Part of a small language model's weights: 14 layers.
MLP neurons of a small language model. Each row is named by its layer, matrix (up: input weights) and neuron, and shows model dimensions 0-95. Each number is 500 + 50 x the weight over its row's rms, rounded and kept within 0 to 999. Numbers have three digits each.
After each neuron's rows, "fires in" lists the words (lower case) most often at its 100 highest values on Wikipedia text that the model never trained on.

L3.up628:514499447499389541549590451570519545442480442522525563549482469461547528584576494467527515592585540513502505573538487418499468466556604514499396501508506508550454560561489455491473496573504518461521428435529567554526463471527497457606457535506535481520403461406553498470525594584533482434
fires in: "not", "is", "early", "relatively", "originally"

L8.up470:409482469479430513496397549518536537446479570496482560475480486449421443367548470399557513510588407494580481524388519508495403538560487468514561552495462479540504499521527512486467488429496487442492521444467532569527411484533561534534531590455498531432465505485475533418502602527592544488
fires in: "1", "through", "2021", "2001", "2011"

L8.up545:494458603474563439450522526495584439468415554585469422518522522373513513457530509500465481499490432512516527571465506466589509475509467463508589435558509496497495494521439448521485437569480555580491547499552460575579406455571534525532555509502526560467552508520387569521516485480537449483
fires in: "professor", "president", "chairman", "assistant", "consultant", "winner"

L4.up826:532517583468530431485569526544422472512463493501457449489492498490499382489439544487516582435509528444522455561386449461570434510495513445470536526497431535419614384449523436541604553501458464534498459522500557431538469520494466541512572443481499527473489556482489530461434461505547497520
fires in: "including", "received", "won", "being", "having", "various"

L3.up68:418487442566440515452530543509389368497439445428498651551509441534487498524490507471503509551554545544518518580490545467549492398517492520566488505538463566509527544505434429497516379483490467503451494548520511555575524511537555611543518474596403484506487521534507479480438513473571533519
fires in: "party", "county", "classification", "team", "club", "stadium"

L3.up353:507420399527505559518494489527462531488513391522469518558564488479485581412545503489553371485532489407496520477550543591473548509621553413472509455486515380589513461441449485473418616471475475539539523459533513486466516421446435547589523464457460527531573561478467521560495477507406490392
fires in: "from", "under", "at", "year", "underground", "saunders"

L6.up573:433539514510421542439479529526584637557478462459507539438478450455358542417399473414470521500437508430576522395487428494485446542490537534426437533547458494529484445518483511488539490440445534533512464458406498399565490569480491512460452515529480479461475556486510524431444558575551512550
fires in: "house", "bishop", "embassy", "massacre", "website", "city"

L3.up877:493462579476395505490508452449555520569436510521425400477514497560440448491478532563538580510582447518581494443544475519488541528556570503540523522438486398588508534399535498495529411508454447492465455448508517433488442434485581523542476503504489507472508632487477556569417545515513458543
fires in: "before", "california", "platform", "therefore"